config.toml
d_model = 320
n_kv_head = 5
norm = "layernorm"
norm_place = "pre"
positions = "learned"
qk_norm = false
init_std_down = 0.007
optimizer = "adam_atan2"
lr = 0.0012
schedule = "cos"
seq_len = 512
z_loss = 0.0001
MLP neurons of a small language model. Each row is named by its layer, matrix (up: input weights) and neuron, and shows model dimensions 48-175. Each number is 128 + 24 x the weight over its row's rms, rounded and kept within 0 to 255. Numbers have three digits each.
Before each neuron's rows, "fires on" lists the tokens most often at its 100 highest values on Wikipedia text that the model never trained on.

fires on: "es", " of", "'", "ose", "ise", "ree"
L3.up1065:149121152130131063129105133106110131137073106126147139103113120144070097148138157138133150109124112135118154092185124141129117099132089128134177153081116128121136104138137145125103088175144119151090151154126106142133146120129107136139126131138137147169152170139156120122156122149098164091132170105120129136099096075113137143092110139122150094101127108156118126095163126137140127146110

fires on: " al", "m", " t", "ib", "tern"
L3.up787:134119111136109136141127164155117082117127129153099142155121115076146124142123150182134105136142133167100112092165141142195101100120088129117143159085134122136108162134129126089164147195088119144122115152146143131141111121097122117120108097105098101109104121121130118140149128092148158113099135138152134197130143132162147165112129149177093167132154130140120091157108165097103100112139

fires on: " p", " d"
L3.up813:125127155192121106163112108107107124136139108109179191100118105137112132106118127130130118128156063140171111133170148134134122073125136154122088151134143120135135141158189199146142135148134073197142101130120151140103077141126109133145146141105097115127193098177138135126154112123139142100091143121133130146110144134130106175127106076124125113168138121139164108122110165109127093151139

fires on: " d", "D", " D", " v", " g"
L3.up109:156113125185091161139126181127106150103107113150119175139121105152156098129134143122116105109142123123166108123124136137143107109141136141141119127129085113128122132160089122133131115107153078186132119117121140143140131132116132111123165134131144132126113104146122136088156132097165106133091115131157127152119132145119120181135139116108173120115158151117197129140100144134144131131143

fires on: ")", " |", " 1", " 2", ";", "."
L3.up1248:127151145156105089125140143103113113148151147096110087121123130103153106117141126150126145139165158140115113156145145116109120111118138151110136111127060126097133123158180138155110109128158106162120124160176104116139110092111106186119160134147112117104146110154144099110117123155125106126063133168106110145105141131124120108144131120142120128094129166105139087122125157118094145148093

fires on: " |", " ", "-"
L3.up769:120127125095116138173103129115126135105140124112128140105110097095169140138112097129102166125156146126128124150158146115121143114164115119148078127153106127100098124146101133126144117077111070202140117119105141138114137123146112117118103076107158106112133107158129131164152132116162189144110163097132114100135180114161173112138136164153103097108150122158113083143096114182083166088108

fires on: ".", ").", "\"."
L3.up880:127105115108153112150123104140141122135120114118082162130092121136111134132111134129141124120165121175156076142129144117126098151140132132134125166091130101154130130169089147107150168146094157141136137130136165089154119118070131149099145154141139127140167139167142106099148113128093164079139155123113119151089102131082124135155121098154153097143114167135123131131138143167152112119139

fires on: " team", "–", " friend", " career", " life"
L3.up712:108123137122128150151136136106128109119140132128130174164124129075096169092099124130133132159141169122109126155142124095118149159151133157137093143109069115091145089170158111129134145170155095114160123112107119120139051085140156133127182122077154092193130120108144102130174097104146116081155136147149118145088146125125160155152106078082127127155105146131128122132123184129095068145128

fires on: " sub", " v", "-", " ob", " p"
L3.up67:173126094190109110139139171125140156124132133121121070105114153111132136097166122133120133101113159116131093115133129159175117114129120135117098130102126133098114111163127093147169137181078143177161131135130094160125073152153117132162166125142128093113106124162139141161113099134150155153127147172124119140146147130146121110075107137129096154119158117083145125155096148127128164156119

fires on: "im", "am", "av", "m", "ev"
L3.up824:141120122132104093127074146132156163124066130167131140130123134109115157135152119174087098094101143139143090084130145153146119173110139129124154160129158122139103098123074136135126125145128091142093110119099128125158169111130143082121134152092092158111164117130129105128130102121131151125169128106123124132157090120134157175123113147148104138121137134148107151122140104165108160131102

fires on: " the", "-", " 9", "A", "N", "t"
L3.up629:132094116096140125182136126122107115130164144094176074138141170137162159149119130141130070128172104170127112158141130144135118118119106117112100176124149156162155128148086130126133098128104126146145129142155144100129151125113153112136109097130079132111141114133158142144140135061099137132124148095128096177124108095114098086107138140096150109134125129119142123121157116151143077114093

fires on: ",", " and", " the", ":"
L3.up751:083134126120121126167118113114153127115124116120145170135149123111108123118045153174129135140193170149141075126105119094121129140120128119158101111098166108192160150176128150116150106180091131129139153108127144092130150088095114106122155155149101093133174131170186118136128110131130158139103123121162139131104142118127117117124108102151139099123104113150133107117126118133158122116131

fires on: "s", "es", " cons", "ors", "ers", " is"
L3.up1155:107095135121111119119088101156123130139117114139101164123127115115158113211118090139098125113149115157146124127097115118121156187135102138128084145114060130128137116116114149129154134129119117132143143134154137075107140179122130132084147121151117113187142110155143162118150137122124129134098127128139116171073129124108189156131059120152124152124128104141136129175085130121201122133097

fires on: "im", "ent", "ate", "iam", "red", "am"
L3.up1237:150147142131126124107124127126129156137143154114167100114141152117099123154150092179088125105111179137146113116148170112127105167124133112142106106143171105135133120129155134137135045110130110129123121134138121126119170117109122162110124109126109133153146139152129121121113097122129150125135140144145087124129125148167122144131130104103092134119138152109114120137146117174113124148078

fires on: "."
L3.up343:127102096114145099160116104124121127101122105143174127120083130108123133147131112155118112135128119189119141140095146097158112112132145128100126117141114067123107118152141133127138142147110147206114134127145157139167122094110083143105112125167134127148161125151165110133152106156100117075089213127146105130104109127117108142166126142151150097130133120132135087169119167129151136112112

fires on: ",", ":", "."
L3.up917:107126125100133129140124076120136123122142094139151162127098114116119130126080143157142123123182127155130119109094145103156150130119093138124071083114123074132124141153094124112200132144089140162166146135122111114175098058095103109091138157144110114186168120175164119161176101146131146117108169112138125171096118143138136115143133059159128146175096120123123121144128128175140110127134

fires on: "),", ")", ",", ");"
L3.up625:160090109116131112135099098107118140138123133119102147133116120095137147118104141152115106131181143130138097139122116122161115114123111129137113104126103111162154133148117139092105124098115106124141101118122097123154124141122103102109137135088102115120152165125162149167157136114147168108094148155120141118128121125074164143099102063117164119119129176087149156144106147132157161140110

fires on: " |", "\n", " 8", " (", " ", " 1"
L3.up899:130124138142108073150126121137123159138124111119100114124120137139118117116154120147137142153154178119134060105144127143122114091078119129148135112111097140138137127152138156133074140127137054164167155121147177149150174136124107118098116143136118169128126127109132117112115115142134139136101118138135126152099104128122120132128110140104127070086146091118101153067111124141088118100096

fires on: ")", " (", "),", " to", " in", " |"
L3.up265:160148149119092118118139129098105166119143124106120138102135099115136123124114104128148136121186156147172078133118150089121137121131128130138095135071120112142169144174121154140110129157160139160180125120152131167170152119107103124110160123130079132142155153121162088101137110145105166140136147125136135119107158139108155138139112096084114097127170121160145123086105179118139108144080

fires on: "es", "s", "o", "ure", "ants", "ies"
L3.up947:106123135175123123112123148126133157128105140144162147127105114094119143188116125104158117160125113151162150098113119100128136164121135121096141157037123128119103077107126159125181127148072112104078143155138102129156116134142108126156152098191104105135133118143116143128148106185093095119179108143106121149074116077117189151140119127145132107082125121164110117097144136161162144098122

fires on: ",", " throughout", " like", " ", " such"
L3.up1207:135122128133068156147132142113106128119151102162122157150118136144089175137053144110153131096159153181182094111109126084156104064143137122115097112099134123129131136148154131137153147151088116121152152096150129159123110078113100137113179163112108096133123127161142135137157134155105156090109138149133126147105115089124095134154117127197135072156139107139160096089150102124142138139135

fires on: " b", " her"
L3.up974:130089105129158105177074170133114112126096118080124129117128120121126130138132128101107129112116137117180130164113132114120155171096149121118143150135137118192154114138080137131155119167124150128137144091149166113135113106142125152150122105138154167151139101152136135156184130104093145078152139135126115147079132114092137130070058096166106072068169149140158138145123138124172139136126

fires on: " B", " b", "F", " F", "f"
L3.up836:135086119126108158138121165152117134103126156108099088136128126110128159141148142111117149123148160163120086093112143117125096164087147143137119145136138118198150152152111125119183136146092184198128144110111128146116119081128170123133147089130138124126152115102140110158127135096097179145080127125177093138161113138103134119135110131165151080114119140108126137144095138142137127153096

fires on: ")", "P", "S", "K", "D", ";"
L3.up513:135145127097117142127086168147111115132152162102123122099120113131125139134120165160141074122165141132149143161122141141132109128152105141125110174144116125135125129141083145128095120119147107153119171132183156127148116118103126148148137084121123098129165103159132123131121137149137170111160102142112092116128088071130118124104107075150127076118116163169171149161158116095154107122084

fires on: "-", ":", "′", "°", "″"
L3.up911:146118118088107108140142094139141127094144102135124110174097145093116132143162135123127138112173137127114123149156142135155113130118098137120126124143099131120063072138125128117086149137088083162157127146146095142089132095082121144081131125115107131148167156123147167102133118100123153156096168087106111121143147109124112104153133142139135133153157156140145156182119112139109117096050

fires on: "\""
L3.up888:170128110142085151137142161157116143131151114146148207194110105143129126169104162101108119130173108100121153150099112127127137139131111132146137162117095133157126144115146122112167123126131139107140111086098153158124140127122113141131148087155160137101157170149134165122166126118139152099140138134120134146132131127061157157126136105137165109168186148120162134146105116154171074117143

fires on: "–", " 19", " 193"
L3.up353:139125121102139099164130121089138130141099118111147202128127121119088134134138082157118159121117110136158176141157144070130142118114166135110099164117119093084131093149171127149127160140149143150143082119142122105152111088160127132148146145120151124185160156168147112183112058147134132091133134146099129147124114109135154116113123111101182120138150115115113131135104155118117109171136

fires on: ")", "\"", "10", "}", "40", "9"
L3.up649:106123134136117132169150096111122127111130116163114192164119140156117122148093116128111104157152061146145149139132142143179148133150122124134138142102124092129143157130069147079213131164086151125129108095177121130175108108106147119121152141138153125094123130191122157150126126145138122059111140118108117140120131105104140135116116099124122120147143154126160146150112115136171120117106

fires on: " his", " and", " their", " ch", ",", " its"
L3.up578:178123110088075147166132134102116157132115139120106118134128152100163158113089171099127152125146161127130157148107113106138163104084148142111142114079119124080114109164120148120169113106093134129144134109100160131133128133129100083137139143153119140096156116136134176172190143169115133128114135134123138121134122142114152127142115167173128107121114133164144097141120101163148129128138

fires on: " also", " Ch", " often", ",", " ch", "ma"
L3.up920:189097123121170149132109141089138168155071137130135126116098141133098145143129147124135102150115178109116152136123124093172168100061104138109107101096123141136136116141106188141141116099117162122106154152129129119163107153122135089134122130126108122146131085142144172141174109166097192115131128169128147148161134092059150171124136145134118126107140137146132094136128154107167147180160

fires on: " p", " v", " ag"
L3.up1075:167128096107117161142101149135140162130086142157153111129144110143149116095111106112129152091151137119179135116165138109127159110154136118109082142136104114093118130152157151164163124117112124130181104140118121162150090140131141138077139138125138097128120113193147152143166068114147145113166126113114143129099135138111109164098123087130105149130146155108170126141122176154156126115112

fires on: "-", "|", ",", " (", ":"
L3.up493:126149123096069097162132127078142146118131129110135162089125143073095122100116109135095161132124165117134137121154144108169132129124123132135142109109073089097094116168151141133110141147153136215128130146115134135096091092129127126092128147121091113189189123129132143196137120128142184122125118129119118122115128083115121127111118127120087118116118142174131103131110117149112149144100

fires on: " the", ","
L3.up79:145138141087126127154137141136128138136135142158155167143118149135136141113095152169130116151169130115134118120086115100173175121114126131132154161055127085127121144158123133130156118157044150140164154136091109080136104086084145126124130140168076139131159128146131142178156125102115144146126153126101134153154102079155144141134161087152137103152104124113148152131129137117160118151115

fires on: " first", " exp", " spec", " exper", " no"
L3.up596:125136143165158108122132155131137062119117112139084107140088155112166111148154141105095105148131108154075109140145149097126145095122130127073141167133110128092132101155110126143153114118122106100136092101090144166102116125140099136118103135152085102132086124121123164130137124123146147112126145146112117129135117171144122160148139108138105145107094110130130125173134140089145125108115

fires on: ":", "-", "/", " the", " October"
L3.up529:151121113108122103124137100110132114125137100133147131170121135146116144148078131154130070117174162135115129128127116103150133129104081107139121132165121108173121094134090183120094179107111085135138163120135148132134101106139111089157122112117110114147139149157121136112137124069084137110108116149094123137083097044142166119124156074090169110115148153147116157125131119176146125192094

fires on: "-", "–", "en", "el"
L3.up850:137103108133068083142127086126133128137066144111138129129127148103121162147150120147135125114114120130131086106112132103157153149136112137137109138132153105193164108137141137097149177138131151156147135145139149134137129110132108132155143116082127102179133171143097143106164089107118150094155125093118105145125074099117176129103142101182175139126154132139104148116159145133190156160128

fires on: " (", "ation", " |", "}", "ance", "-"
L3.up454:079089143100118129136094125123121146124136117117107094103142103071173143170164131145162135090121152108107152098142146147131131163122156134139104119135136140131067118133116104077097105149113128127162169116157125118119177102092101113097131125130136136140106135122145112118145121135133149166148155120127121109169143132115153097131116096183105106093164130147106115113134103140132149148099

fires on: "\"", ")"
L3.up488:130138125084127136179105129127143130141117112134120160141104130156127140165067140139120128136141099130173163146117152101180117090141127124124128137118113127167127141132117154084081120130095109119136144127147099131117148114120131104144173115134151107110183190168133134144139116101132154061149134147117118178126106072098169126101108083146139103143141137152161133153117150146168117131132